Part of a small language model's weights.
Size: 13 layers, width 224, vocabulary 8192, 10.8M parameters.
Architecture: RMSNorm before each block, rotary positions, no biases in attention or MLP, untied embeddings.
Training: a variant of Adam for these matrices, 159M tokens, 10508 steps.
MLP neurons of a small language model. Each row is named by its layer, matrix (gate and up: input weights) and neuron, and shows model dimensions 16-143. Each number is 128 + 24 x the weight over its row's rms, rounded and kept within 0 to 255. Numbers have three digits each. A neuron's up and down rows have the sign that makes its largest values positive.
Before each neuron's rows, "fires on" lists the tokens most often at its 100 highest values on Wikipedia text that the model never trained on.

fires on: " Al", "si", " Monte"
L9.gate119:133103092131146098135129119092135113081147117115102113142118119099167126129152132128114142098112131094130145133146144140120144091154111144140164146123128120104161144136154081142176123154161125100115156084107131104115124157162168146177170114161116117116138080125122132129129124153121145095136112106152144121139146148121113121148101134127143157158072134139167117175098119139094124136128
L9.up119:152148158141124115133107101135140098107100096120140148133126140135137092122169118185079143149138128144110126100125146133127168134099129102117134114122120111093114148126142117143166076139130166123126113090096134146120109134132114142098168113122108118166113124136104127151111095126127118121167153134135124139088156113113170128170123152100145171091137112117121159133089108117119191068142

fires on: "\n", " (", "we", "w", " 1", "ps"
L9.gate607:123174148091144165090142121077107093099125107100090151097118151098114144157120152125120102098105143162147167102192124144156114121150153142160119135145127113130094182114118138136165110149152106085094165095170165122111132138120148107149147162142121133142100136120115116193114112143091131137085145139104171148156146129109120163128113131134165143104121133138107122156075143104114161120139
L9.up607:134150096107135094106118130103138111131164108090112134135125120111131143126117167117153116110127131139071084151115134105173116103098126133095100098140146146122169141103126164103156169118128138164131154112109177119127110132122124131131134133171140078172127147143121123151109142155093117111130135110106133121109155152191134103119146110114144129076134192159108117172107125138121134129092

fires on: "\n", ";", "\n\n", "=", "."
L2.gate36:119142138175107186113111131114106118184095127128129152060125094172105112105117132107157119131157111121150127127120130147165127086148116105139165128129161131073164093119127105134165140130153151134131162087150097143125121099125128138109101137164134116149089146095123126127141110107094146085139126161094125074117154125144111105100118138144112114127168069120102151074120133126127120133117
L2.up36:090133164163124105140158117116126133167130131113150118082122126120132098101130139102102101118122066146126124088096180144133132118136147129119115138140148124105149123143145148161116115138143121192108139154114116166093137114144133128139140112123095157119094112142122153175152154121117120116135119117153102108140124130173166114112137135176150138169126105096073161099156172109144122113130

fires on: "-", " called", ":", " named", " titled"
L8.gate481:155091120120122134109125122113183096097111143158136119117113079122128131170127149112099116096127146132156125086128097140139079117101117141165114137123103189178077137120162134156130096139120167164156100114092109162081123077157156144148120089099121114112167140125124114147155115144111152146134117148137143122153112128160120128125106148139180123128100114115151099139142174108147151096143
L8.up481:146162125136066088081150140157146124102127133154162111179135103098115116157124114164137104100134117179130139126140184145135109108111120119162119140144109106115145134126158086140093141134095122143114119142102117125089145177141116154171128136129145111118125139124093133182158125137120081156121120160143147105127124158147137155141111104108155095134095128127174109142142153104084071151138

fires on: ".", "-", "ty", "ity"
L2.gate185:150149129103126122107104127134132142129108144125165099111108155136155110141160095123142131084148105161128142140125114137091128158122133184102152153159125135119097101108129092139120105149171074168127130149138083102113087160137129144169127104135119109152102151084163099163168137147093092095157144103154142103117173126081104124138128137157102115129114101119152117105130117093159130150127
L2.up185:148133089122149145128116138119125155098149094128163132114155107116172122161165207128142127091158146124145101099104143147126120103155111146096157106098127122092094160160134112161129117133123140139111137148133081100108114119146097150155112104093127130134118085092118135126143178137122140133127157150114132131064119107109091119170128125170127181115147089151115104158148140106121123159109

fires on: " became", " received", " become", " hold", " as", " becoming"
L2.gate552:090117082140171165111100101146134110112130122080105131113117095097122082111157086133175090135086159064114165089143175142132150090090152132161146135123142125121114150103145115146131081165124116117113130131121136117142107117112172120111152127130097047122173118172147076147092170158154126153155142141120150137122112132112141123122116139141146137120129137124109100128122129057098123150126
L2.up552:143103138146155110152167128087120146159158104170102126107064155160116108077084119138112144135169140146098136137124089140122142145115128068143088120110094133097141146104129103087144132113143132147145145113132146151124167123144144116097102173145137091059110162142099128107094130121140112111127161093168130115167178167128129131109152150130078108112156163118115142129155137089105129121125

fires on: " Gu", " County", " local", " Muslim", " Hindu"
L3.gate600:109126137142119118121194133141162102121130112121137123114133127122159104126141128118082153162068184107120136134105155084096121127086094143128101126093135122097172139169155132099121107144092116140118104166130129140136154155113108102117144163131145171161139176140116170129113145141173145133104183105124133139122109158118113123166110106112158099135086130065084156117140158132118128099107
L3.up600:146057129176135153117114144105180118161119153116116140102145129139111144127129167143103102116142179089099114107116115145106138133115098140088094092155116078097126131133126134109129103116115134131068148168090082112132158100170120177136165119145085117192072103136120151115094146155158141137137146140121170124159145133135160102107119169148121121150113128158094148117159132134102145136095

fires on: " inter", "\n", " su", "\n\n"
L8.gate372:136126127137066157131122120068130129118208139154145119090098137153123108109118101097119142115136116157163120086089118148130149162122099070150137117156136112113073102139143091144135122097119092114143153157123145148164114092117140128102152090153105127132119110141143093128111133177146142105129094120082118151143185141119088129100106139112134146122105168111123152110108165122117163101118
L8.up372:135126089148158156155137122120157180161121137164088147128133105162122151110117171102164139136106146116127151090146116135123080129102113112153115129139139102141108146150103140138133108170151145097124111139135174122182126116091102130115150143161156118139141125109110102088132073145115116107125143126094161132158128122133163134105107128104103117103159164065097083105123129150129112120107

fires on: " to", " and", " or", " –"
L2.gate138:149145138108137178161102115147098122126066103122115116168113112140128133184156089131135124138063102092116129144138169167121113091134164119102131143144138116087102134113140110149142115156116149099107117135120186103173104121157108133140133157146150124099091171134103126129152121120119119137113140158146126111155102085139186162100135120115115157145139112152116120125104104120121103120133
L2.up138:099159178097127148160130142160119139140168108151147129128077121141178105111154113121121136133114054134159142119082143105104104123138106124091156094129138121128141101122148131111109119177137099132142140137163135108153130117152133091125171096076136104145102120118156141145158121105122114092130116164147099127114134101095149160122085112134120124121171183150159108115120142142106153110150

fires on: " as", " As"
L2.gate347:115104109087118127164133145107177090162143086111145144132135140150158104108144103085138105130113113161120160101123126150098134145094102095168099149126162135148111140115124143123101123171093125115114138104130125117121105155132130097100136118163186096107161105156126068153109126151083169126126133131113151157151127146115133134134094177157127138123128128119104132124151099144122123117131
L2.up347:129092167103132133150149146081175084179129088128115104122138129132127125062140125103163141144173130184117123160134144124057148150114112159151155124149131112147095171105113140107145111118099164124115184122173103124105118155126128102108114125127157151111107147150139107114101100127118135126096094106159114129152143104119174116096151152163140162147122152136134095122118097172112134149124

fires on: ".", "ion", "igation"
L7.gate628:151134096107147133123097105119149119165163158138148072089142139143122129148121115146145121164137154145141110150132146129153100138150175117114106127094166136118138134150128139151149114117125129160138107111166137126123111157144134151095095137139125130151132100133096096126130133114044080156136170123163156148119146133133129105178154122097124141134120135138143153137161085116116147180121
L7.up628:169102089154132157126097132105129143119129147119109109117135107102165134165125141167107164147112145147121099084144148111137141103124130145135138162159144126103148118121138144146100094172156141123084107140149093111094129140106139145145136102138122145114097073138138094098145138127114142106145130160164117165137105160103123142154123114196123172081130109122138141121091113092138128106123

fires on: " All", " Ed", " John", " Ann", " Frank", "Al"
L3.gate558:110146140133172124169078117112124166130135072163134111100107113184138097119158114132145155110098089137115149155156136132132067158140108144144153157133114130151172139147157144117172116129144100146162122084094122166136131133126100140099117094154135131161109129126119111133224091146112123151103146126105143104153149127123159128144162110127115149151125162123153121148099092135118134157135
L3.up558:152129118138162134137118099120131112121110089123145116129175109136093148142155129120161116158110124119111163160174102150117111126120125171152145085110097107163172131094176105172121119123109136151180125091100154129152143123119138146067147093135115139084108162143146146153121076136110127130165112121132114087132091094128138123142146138110124130161120124129149108138122131118095116135107

fires on: "19"
L9.gate136:102117118123075152121141073127129125100118156145135128110154114139194135132119107145138169182141108126161085150101135173110140075117098146162167097147133146126104052171190147142149160078115145144117116152133159096095143102151178127159123092123152130115110124114110083137088172132151124123125118128191112112108121134107105151145146102136156120152165150121124105117124096130122142128129
L9.up136:123127104144129106135133124143100108127140175112142115143100122162141140061149152130088168109108130115124156162123104115107122123137075107131096116111150153142146146098124126153136076123136107101158105096145143127119071158128114127134165115094114139130139147190128136092155122137130125133142138188110113116127147088111102124147125121136158171121128136125101122093122100141100083086105

fires on: " all", " All", "\n"
L2.gate288:103146150129140119160136118181128098150144124138121135142118126117142049083105124128117118121112156119154150114162126126140150125113108112124110111112155138166091150141130196134137146140109083115136138114142177158134134127162087125088137133176121097123141086172114139140095098133128084114108133146154134158096111122167154156120127121091160142168153076157128101094119120133153161145105
L2.up288:116148156189164130130157119145153106150129138139137138125119095116160094120140084151141157112138135139121174158149093128140143071102153106173150149127131102139121124132126135096149168164107059124119115121101144150146165121181082135076142147156177105125122156132137145104138104087141091168139125168153125148133104130124120102144162128118115123151127146147146191117116124141135087124115

fires on: ",", ":", "\"", " -", " –"
L7.gate535:123124138131102120090130122157113092141110140110129162121122148149135067130101153165154120130076117150126133086156133119102113136105105150131159116106119139151142150137153179187124111103122150117092149127107147143141130112071125146155126105124127143146115119180076091143113113133092128142085129125200162120160095180149134153144120142129142142145111142141147132131101148073140120186163
L7.up535:107134126173147091131132118139165154145159130127146167106146116130134102123125138131139113130126124164152115141148117126147130113079152133120142092097140138159103123164159135140146108145094109141129056121059142156137112127133138106126121122152109139159081133151119123123123126140125102165156158089152122109138120166148088110139133114144171136162129100119119123147139123135101148160138

fires on: "–", "ly", "}", "."
L4.gate182:158109144144107096123081122114159134154158125129133110091111131142112131128159117113156165166139150162119086115110130129158118126131119125081136115133121147123122147133148130141089146127103094118120173097160129143137126108124110171134125121173149120072080105064133130099150138142137107158124140121110133155093124112152142105179093085129128119089130118122129124118157093115111151180146
L4.up182:193155155155174108121097110103166137137157127132141128146149115128119122092130114116111162072101153093142110101141134125112099145123110186071131102146149110175108109130147101133145120114113114150118122144127143157082111159125138172101094164176099153137078109129138159097121149118132133135103094113179127112125064167149142142125134134109125129136120132182178125165109138112148096134125

fires on: " that", " to", " of", " –", " and", " not"
L3.gate214:159166117093127164126108126154118116156135090127162125107169110141179194150132096161136091122112078111176114116118140141101130124157134116093154119138122109085117119084110136114146196144141124150125155128131102108153138169159128129146129082149132126159107159132090139114154160103128095106138099127104137132136111095124139163111118117122146141128162147124161118095118131125119155124127
L3.up214:168135132113143154123129100126113146141139120073195152164138162093125121124125129146129127151121111143136135140130131133108093138125109109124135100151104103142111091072106124121133129153116164095151145142141134106154127142108094124099085103120130147123138138151109124097148134121119119109165088121137139113120108130157113134118144144165089116146125117124158142086137111095136099076112

fires on: " John", " James", " Thomas", " Charles", " Henry", " William"
L2.gate142:127175140118132151160162128159150136146149080160140150093101151155186096129183100124106137119125090109127097117120134165125151115159126119134115164159111109116166149147168118122054108104106122100082127068128118109151099089128118146131170097122141120139136138140101107148155153142105128126145175107127137124125162154148152138109115134144140115123180134108127109123132118104151144120157
L2.up142:151162157093102140163160102146114150143159116159128163122164151077164111125170140154119128157175065098116103119137131131118145088178091117151139157123105130124162107143160084120075102097096102113101142062122093146158136113099119140112146136097132092106119148106130123140104142155099109113119151107142143091145123106085147119108112116127111142142160144098100079142170164149138123109107

fires on: "\n"
L3.gate105:131154111121146118144163164142155129177144101104177115085129116101150126130119142138133119069127128129143168131143109157135147058124124085129132126104141151085095102110136168150147167115062119139117140126166134127128141146175097155170070132135121125154081147153107126163083129098142119074135125099099160132126110141147130184149098131136142155111116137159134142112077110118143088145163
L3.up105:107114115117077077159141136106151095130103120139108145087110113139155157129082140138148143154151135072154131142138140117160116106150122095134121096177110105153145104152108178115158159148108089172100136145127162116104101178153103129148141107133102115139128092121159130179118107114119117126143123137136105132094112121141114107114129127139103106126137119144131167142102092140147132149117

fires on: "y", " |", "—", "ff", " as"
L2.gate282:105135164127147100141162134112163094145141132111142092126135151164120128069108150085153146086155148174148103151119095134156146137122143136118115160127127153113109121084136114122121144137115157128119142146140092123123116129142141097124108173122110097148115142137134058146107112118159052122151103127137180124133144121098125135144128129120126126145147121159136128098090088097141149133098
L2.up282:145125158107117153077158103135162141169164098076160152106094131126103150090080120119176150145115137098118152117106130138141149146201094148126098173082162125157159114135177160155110139163128125141105135112123141179116159117137126121101099137123114150110177192139132177151127158143135183141132101117119133145129100124142127120129122128111115128145154148107163086111122116115138134139146

fires on: " most", " No", "No", " none", " oldest"
L3.gate235:157150171122146110117098151103168162126157117130120091146116112160103100102131120136122131120103140143119105137150099121139141115126144072119103127161144139135097100134122110131124149101084105157145113084125119069126112096148121127146111140132094094118163091141143165120146088125138116116119137134123113114138155155146128130125137126167139129188145144101107166156119123108120149135129
L3.up235:158121174144143164120113147117147129120108133128135117135126126147143087157111118126164112088104131109171129147136145105126094144055142129126137169135153130121102071132088136113108124148138124113175085118119168139112118131163138127125111171159157087090075158129182137155122131162088124112131134127115139123150120121105102099118121156159134094141148123141100102178126149162147081160152

fires on: " (", " called", ":", " renamed", " titled"
L8.gate466:098122131123099083146080140156175141124104131126167114122112182108124123136128097106153131108132107158150085115108114137153106163103082155145115131156120126139137135136164152147128106131118123149162094137119118169118159109122120137181121122143123115119070141114119150147109130141124143135153109119163122099102133119106094112165104083195170106141129148132133109144152178146129137123121
L8.up466:121106129103091141105122168121105105134129139136094126108154150135123123112131122157107157128122160123132117107131142125127171144109163117135105101101098161157138127092119108135131114125120191124104119147146109156076139201131115105154098094145151146151132125154088113140123105066134108080160134102157162197138119112166115165102082138103154131150116130153146125091143126094120120109149

fires on: "\n\n", ";", " and", " Website", " of"
L3.gate332:173165125132122166078139168145138141137172158117139137128141171130141114158102107161140155119124146180162144114135102107095091141079137109118133104127100116105125120109138166111130143128100139124099109115138134090110096119129122148097180142147125116138073128156097096081160137121122122136116092147116164129141111133159113124097084148129141138169162132137138120099145142136169130139149
L3.up332:145144129130129146127091138156151099125147161106091156156163117106117132161166097158123155115092129159183160125123074097125088152157120133111171141166118120106131119082150136109122178118112149167151098117123166110143121150119169111093135143099126135125083138153117137124099141114142128147103073134096140117165072093139142119107117168145125189112148142167129155147150139158142113109119

fires on: " and", "'", " /", " Theatre"
L3.gate476:121159127153140170139119132112141108189117126192092106116094127120126146098140094149116105138181102101154073135117145147149110139141115114101142146177119156083113118158119119111125108115130087123120151135161124127143127098158143115134162117147129115134154147136147110127134105136175121092142096139167156114149138135129169130148081156129141122153158123109161131104115131161134143145124
L3.up476:166143157147140150142164132142132121158097116123075135155097110120111148110169141081140141149132083081129096143122100130143161171127125137109125164121154108124141118128145143086107117130092096139131095170139114103161147123140134103117132195126107145111096108120134129084153091111152106131158134121116109135169098155150101149121118140143116151113151096086128148148087165072075068103132

fires on: "\n"
L4.gate271:097130111091132110145130136148137094172118098150116123141129111119111123157094130149117117149124138162151143119154137135179107074163130104100159130133180091105145134098088139104104154134097088103111192113152157124138147168179124128157142125137152098144130159174152110123113114085111125098135138146148163146139146151157130138138087119156113164109135108117152108124105099106160121137118
L4.up271:105144153128128100156112175142153125134100141136100159105095153116162099165093151139131117146139172112140126115180110086134153098139122127094134127106153094163163170115139132082114146130092132132120134124172170155150141125138125123134148096177119130121102174149166103163104113169145102142137148110134179116113099163187095178159104144135098169148121139150152119150110145084147125114098

fires on: "s", " Se", "Se", " le", " “"
L2.gate24:110139148123111112106112122133147096129122108145129119117111130147170115164131127168133133129139132163126117090119112135100091122117146101148140106127114137162156120158180161111189131121109114159142106113150123081142098114139118146140153125123171139098188117138124131112127131168115135141151126123162115160095144126134088149186148126141161110164103156123113116153093166120141144125134
L2.up24:091114107124114129169132138124105104122120085150132161086119138105156096169113141147136104138165147094143105144133086095120134150122151111121110111097095168149130131113138133133142119090121112123126126103133093120092168150105125173148172104132132108131131125097121149128144104100114167104120075155126123154101123120116104135101178132102111118108094131118144121099139128124107144131119

fires on: " of", " and", " or", ","
L4.gate55:175126128094126141151139165131142129131126111090139165122148141160154120099129116129124170105131110112132163113115158128132081122110143144121135086087112141152143164132120128092122117111127146139071133141138135104149069143121134136091157124111114151114134091138090131150113128157142096140142130135124154085128122155090124162113128158159171150140143132127104120166138119123081123106102
L4.up55:117113135130102146098166117129172141114146163141123161133101157145131094096091097139115128115097152108141136083111092175108119120142138167105137113133162137158191086128114145112165174062134101143122124135132129118114130182140119093154149133124138098172170160101096136141095109129172125139142098131183091104120079112140178146115134144131123124133134138137148110096149127155101100119134

fires on: "\n\n", "'", "=", " example", " Website"
L2.gate373:142120097167111155104090148112127147144105142117106102101153105109146134133077128116125105129124097169112133150128128135111115088059113118146110126132108132114111140108145092105138095106120112180084164110146092131160114122078140130094136125091112171147138152114129052133188117127101078105133129125158150131148137163147114130119159099144098119154148087105134161084126159089113172136157
L2.up373:076139158145131113105105132172102159136119106171135087142119106148154073133128147134105144110098098159106100130080125127152127094102170106105132142186093142118110135131098136125130142164151128125100156122142120124083078114180143096094110172135157139122097146087142123148126130130177128087129140108139101139135155116125138121123161094090114124116111124153144126150122151112132098098125

fires on: " real", " Luc", " emer", " political", " critic", " formal"
L3.gate94:184113147118150168142121072114120086124104164103166115149107119172155111150134154110128111141142108120143139108130133201121131096135106156118119129115135121122132115109131110119140143142126125133112115127136122079161087142116148077099159132133152132109143120153139107127113103105135143131102152136091148104132149158182144080104117174149100114159126097106106149119125138119122165113105
L3.up94:127129085110158130127148087097092119103156123131169090102146147138142172118107136124123086098105116144150175126144110123118143143146170138165136128095102150095194135120140116105143107121133111120133122125138118128118083155112161118110139146085124162111103107154120095128060153133156122126097108089142153140099122161165137172074154111106117124125125141151134129135129105130096146120117

fires on: "\n", "-", "rou", "ange"
L3.gate638:139146112145104197151117139105116144139092147137137083151132154135164135136088111067129099117119087121106122149168142114174153083127108114122139127164163096110115157134143142126109150104141114115150118131199114168120144150127148122139117108145138136144078134124099163173078162118119113113169127165122138123104097151144142185137104150140149128107125121105151098096136138149112133126168
L3.up638:129110149129095089164138094116109151118156135164110130150137099137110098099114095146114115157129171096132103145134133097135149138173095166105087137127152164132104120105143119165148116140157113146157113130144100134120168154144102128099126125155112122093132100128136139180123105120105159167116114095101100158089097161122092141145115094090124075104106130114157083148061122116134129092159

fires on: ",", " as", " As", " at", " |"
L3.gate432:106137135112123136170139082135138092114144095131176167111160141148090129105108165130141129148133120145144128127118154087110096170153128123107102161148130139153142173099143120142109094092141142127145184153133117143106123166105118127118157146119095107089140123147139097103134133120100126118151152127092133159146159157114101101137145107118143151156118122150151143104127103120099123138144
L3.up432:139145170124137129172160093093096117171162137115133157149162118105140181112151154155185120118112140185173115133156169116112152158146146140128136184098115124175104154103124175127095087139153135149109152167122079124094109143109099133112142125133115152123141132118133113115101116129113133119140144162163155145135151156142119131139126123135153125102177145136139117131103119142099140111135

fires on: " /", ".", "-"
L3.gate344:136088123110121146115109118114123179121122134140126111102117133129175143113151172139131107183076123108127130111099166110184111105109134125145189151094154089143123125164152089161088133136094135099090149124151127141141128128145133132142100108128192102121121131097131138082169107092095119114116152122112136150139199145129181133161086134077131121132135149137139133139146137119106149133145
L3.up344:107145096085119090142152139124131107129124094122149173125128111110147151134092142099078165145154167156140104113140124075117126128098139097132146113144134123135140138144147169107152120121147175151138137123157169136144121099108147142115163102108125157141108152135137076179131117119134124103129115136151157154110095145099103122118100150108094138136105127104120147102161147121107147165100

fires on: ":", ".", ")", "'", "\""
L7.gate15:168149097120098130075138104153145112102112107105156146103111103113117101134103116140149118126116118164119124120094141103173120177144143132122119090102148183119101173137120152131114160108167109114136136107186108114142160129130140113164154096122113119103130148144088102158143131125107087107098149086107126104115112131112128130129088158136129136136145146118130159112129125107116151138181
L7.up15:134157149157077129091139125154146114134137134107156111143109116122129131145138152096101174096128124122140109152120123104151160133089106113085160137104110118137135129130140162172125076136127129142151080136105109114150133107112117153147090163156135137129123134143112111110181133117144155104176151087140181115104097139157114133133130113068138154133116125154088145084105129088123114146170

fires on: " members", " son", "tt", " served", " brother"
L3.gate204:153089099146121103075144171149153109153131149180113116144121103153134111131133150165148131123125136140172171109120111145154124097114112174152156114169113131135101145151068131099157159140139117128145173114161109135112141136126152115101150173102088137154132148160105138105132132117108090138133048109133159169143106160120149108107130146111104141120173101134113139132146111142125116158132
L3.up204:156111128107126144089105094087149129159073095161128146110096089156112109131156140176108097149122111128107187146134178121141124092131127114154141130152185160163142149153144153112142124114126117142165115110144137132092080154132152097122160169115122110120162135082098101117115109177093142143121101144117122145135160171082121131108116137140136132112148150115103112117104171149134125166113

fires on: " more", " most"
L4.gate137:145097167152113136112121098131098109148156165093131138122111146132128077099086114086129145143086195137135088114166133172138126133113122136090054155140134128123127107140096136125089135107106122095116132097106137126141145126147096186129140120186158140100129117164170122143109109072135137091122168143122152191137101155150119149133117130145125107116145141136113153147106139100128154118124
L4.up137:161122120133099136135081161134132124134106097179080140140143076135134121154122152149136119128143146150121110114106144159129145099142152106161118112095116135111178109128108144141140188139149149141162098109129168093140077124134124155104112128151108084108106150112143107110098153169134122124133132120092114147153154143115088148150165136146152153149178088103077110146121130112178126171130

fires on: "\n\n", "\n", "er", "on", " cause", "son"
L4.gate518:100090125095100120139117125149136148124151113145148136126111145146164090112107126130131175177159128144134107128141135147096155113082147091162128112153145043146118158120161131122122132114117145105090162140167095167116132136135093140134120091113150102126141144138147118129145130138136133126134159155136162122121092138126155146126102155101102112138143130120158145149142163137088134109154
L4.up518:107096128102114147157136159143169170157142164162090157132114102105079080121097126119179139165132154130150115129127135126145143122122156127167101128109110106165157174149138117125101128105084103125093158156131103124104178082157153139110134116151136132161168141112142101114119104147106110107169146107117162113125110130132120112134107149130136125131145081110096113134131154159139108169116

fires on: "-", "ing", " of", " and"
L4.gate434:145121164119123122116132113132192116115132134127140123120148107120151105082132150124118132086073183152154133097133114128122098167118128146128080132159132120197122117110161138153112076110090146074121114121139107137151129161114128162147135124146135129135115146151124137118134159140142090140135098143118168108113133136076132118160109159121173164159147116175169108151207101133139126104142
L4.up434:109095146134158110157165091097109122158131123143163161128121135132185140094080152144116158122123136123142136148134126131181116115102117134136132127173149097135189125153103119115125139151129125089117125132144085116141118159097084099144094173127143143164106117126111104122118135105113113150135123127144154068145105151128151129114082118104141087110154084154166096126171149142157113099137

fires on: "/", " pre", " (", " Pre", "'", "one"
L8.gate381:152119138120109184124166140107106126130129127176145140163127136143155081133123110123103129123136132113141105085147090139118138129115128130190164109128149125154131098088145137168128115124134134127106121075178100104105143119141128109167164123118136158116157123091139131146143144115188115143113124200175139080113116147160113105140146139122140113137142075136144092129140110134114145141154
L8.up381:123116141112133142123164085108113129137151137105097151159139134103148117124163171100155169145106158168158091180119141144075143152119120126148106142142106084126126161132135136120089164100128174102127111162143102109093108143105092124189189148133169123122128169115146123107115064144090093072118153122134140156106149113175123139067118139095110111150123145127114146130121132143167119127104

fires on: "\n", " However", "ly", "P", "ally", "\n\n"
L2.gate125:171126152107126100133071140109148143134128159126159097178168136117157140124095121137116137108079142177107098135119115129142108136102125099145125082113149112173101129147155109126154115090140142130112116138195123128159123098133144101113142095130106146179150093158107113086111135147127128160143140145113159113129119162127116128179110115175155155123136170094124169158154136155141145117136
L2.up125:155088135143123172130141100127124151155099132149092116114104073111136167125138134122159125171130120134125107125130106135117154136140095129114116188135110078134127075134104124130159132113151097094150111121160140144133071095155099138100154171120149141156097144110138114121098110154099120144104138187173131113162093133124105135150132131135159117105152129113100105139091158124129113138121

fires on: " 0", "si", "ti"
L2.gate262:139160115157114119150106094086131117073138112176166151103116120164113120132121130158112150165126126105132084105123144168075152093161140105122139119121120115097126142120124146154199118147148158103150099100171165143119153118114131143099141136146170176146169103170135137160103126148119126120097149123174116124085127148118128100128109112121165131104105159124171121144111095090161125112111
L2.up262:115145136148151116166138155110099115152143095106159154143127154109103144120162127131138161163139134172117140069127159079095166112097180095153140100156111135142148171125089116174114163125130090105115090106091122133133130140120123094067114133104121127168143117142122127120096108164125144102130096098161145202125149164151152074105108098116132122122127135145109135121080085127144120147157

fires on: " father", " year", " inn", " brother", " son", " later"
L9.gate374:128102131110097152079116145111132126130143157113145145129156142143136097132137156107131147133122147096107150126160114145166167135127119122142118128132166108122121170128151116170132154121148155121113125096147094173149093134174091073098172129094103122153117155153085141094126117144144127119134102090098135102127131161117121129130109140118143122123144199096132156149134108138090125147181
L9.up374:148136125075118111096108112107133110147102115176119113177159112133136085090154113136158103145150102125100138067104138121099110135107140103148118137118140104103146174144124173142123132189161159109153116113162150157148125156112132128103146148147089114167099131118123108108117149159139112158092139139149140134111151152107153120109142138112129129152114151097083109087142129131079146112144

fires on: ":", ";", ",", "\""
L7.gate608:133164095173144126107073127128127121114111127091133183135155129096156092143122130115177158097100135170174112104108138107163102153111115108158117134093128137107129167108119191137166114112149120139107136127117137115169154116141146122132134141113109117117136137143084125125153145103131129109114142142126135131161094164122152128154145139139084153141086100119114146117120138113147107169149
L7.up608:155139126137136103117177156174134123101149113098137151121138145137122119099131155084150141127117085137159150102194116146081152154163140139097113069170122123152109128152134157118087100146093099134103081121117131150105117096103129118149123168099122144127113123107173137157139121104107141109135147129134098096136114114145125149121119108141129128144150143121103157111128133136110079139114

fires on: "'", ",", "s"
L7.gate329:094126130155157151126092126112135082170160100152119126162118112133122123111129133140143096093148110114111093149093119160136129143156178122180105140159149175135119136126133115159168105082104145131112099133180114098173137093116139150148147134106135125124177117166093131126139150099131161130186129123118149137102074140107107158129130079155137105148141099112128104134124088183107152155166
L7.up329:112097121054136129113125149146124131143153119142074178148161118111124133072165128119127096111164104122137082168143073131120137122161164114113158103155135129095103104136117121124108093098152119130121136127128104056094137150127110136126167179113120111142153110125131091116140129094086131064155151145121085130122149148160089137136128081090134118136163091105102156097149144187138140151125

fires on: "'", "r", "d", "n", "s", "l"
L4.gate16:131146128084154165105085122130119111132158135144143129173127138157137133128113136112108107067136105102127143108121114165129143107135091156138114173115099118111077130109106127138112086088114126069093125142139098054140142124086152106151133103115122186112138113149129154156129109117112151098134141103144118131139117104154119177117129128131147148147082123140107104131122131141117136102160
L4.up16:108128124112125151179090123158111161093183162157134102119088127133148143075123111107095102137113115108124123094130126138143131109156113146173157114168075118127140152163086098161137125094160119137139097172135079089100125117116137080103062120087094119130133112144087131087137120096126100139166136123103122099076117123168166156151154110138110137109103109130117127110131144127127093133113

fires on: "'", " as", " Base", "—"
L2.gate225:123101180202090154099087109124157163136152122097166144098120152150125083114148131125142120107112131122165102115123113106102145145130156147099139160105109121102098177106148102161141097127129115122066140166141111098151158127113143137092203135097132144114178169134104141142109144110153138132183108117125137085093153146136091184138150105150132100140141081100161112140142106141153117099152
L2.up225:075123140154103129159102161137124123173145106134153104130157148143124090156158128132154149115157081139123077104112166100170144139172141140158165124142117156080122174125099151151114126130132151128111148134150122135112113093133154157106129133115087154142163152113120148138109084131116122126141163125133108114114141107135099166142140124168143121140107068148143162104109137128119142137070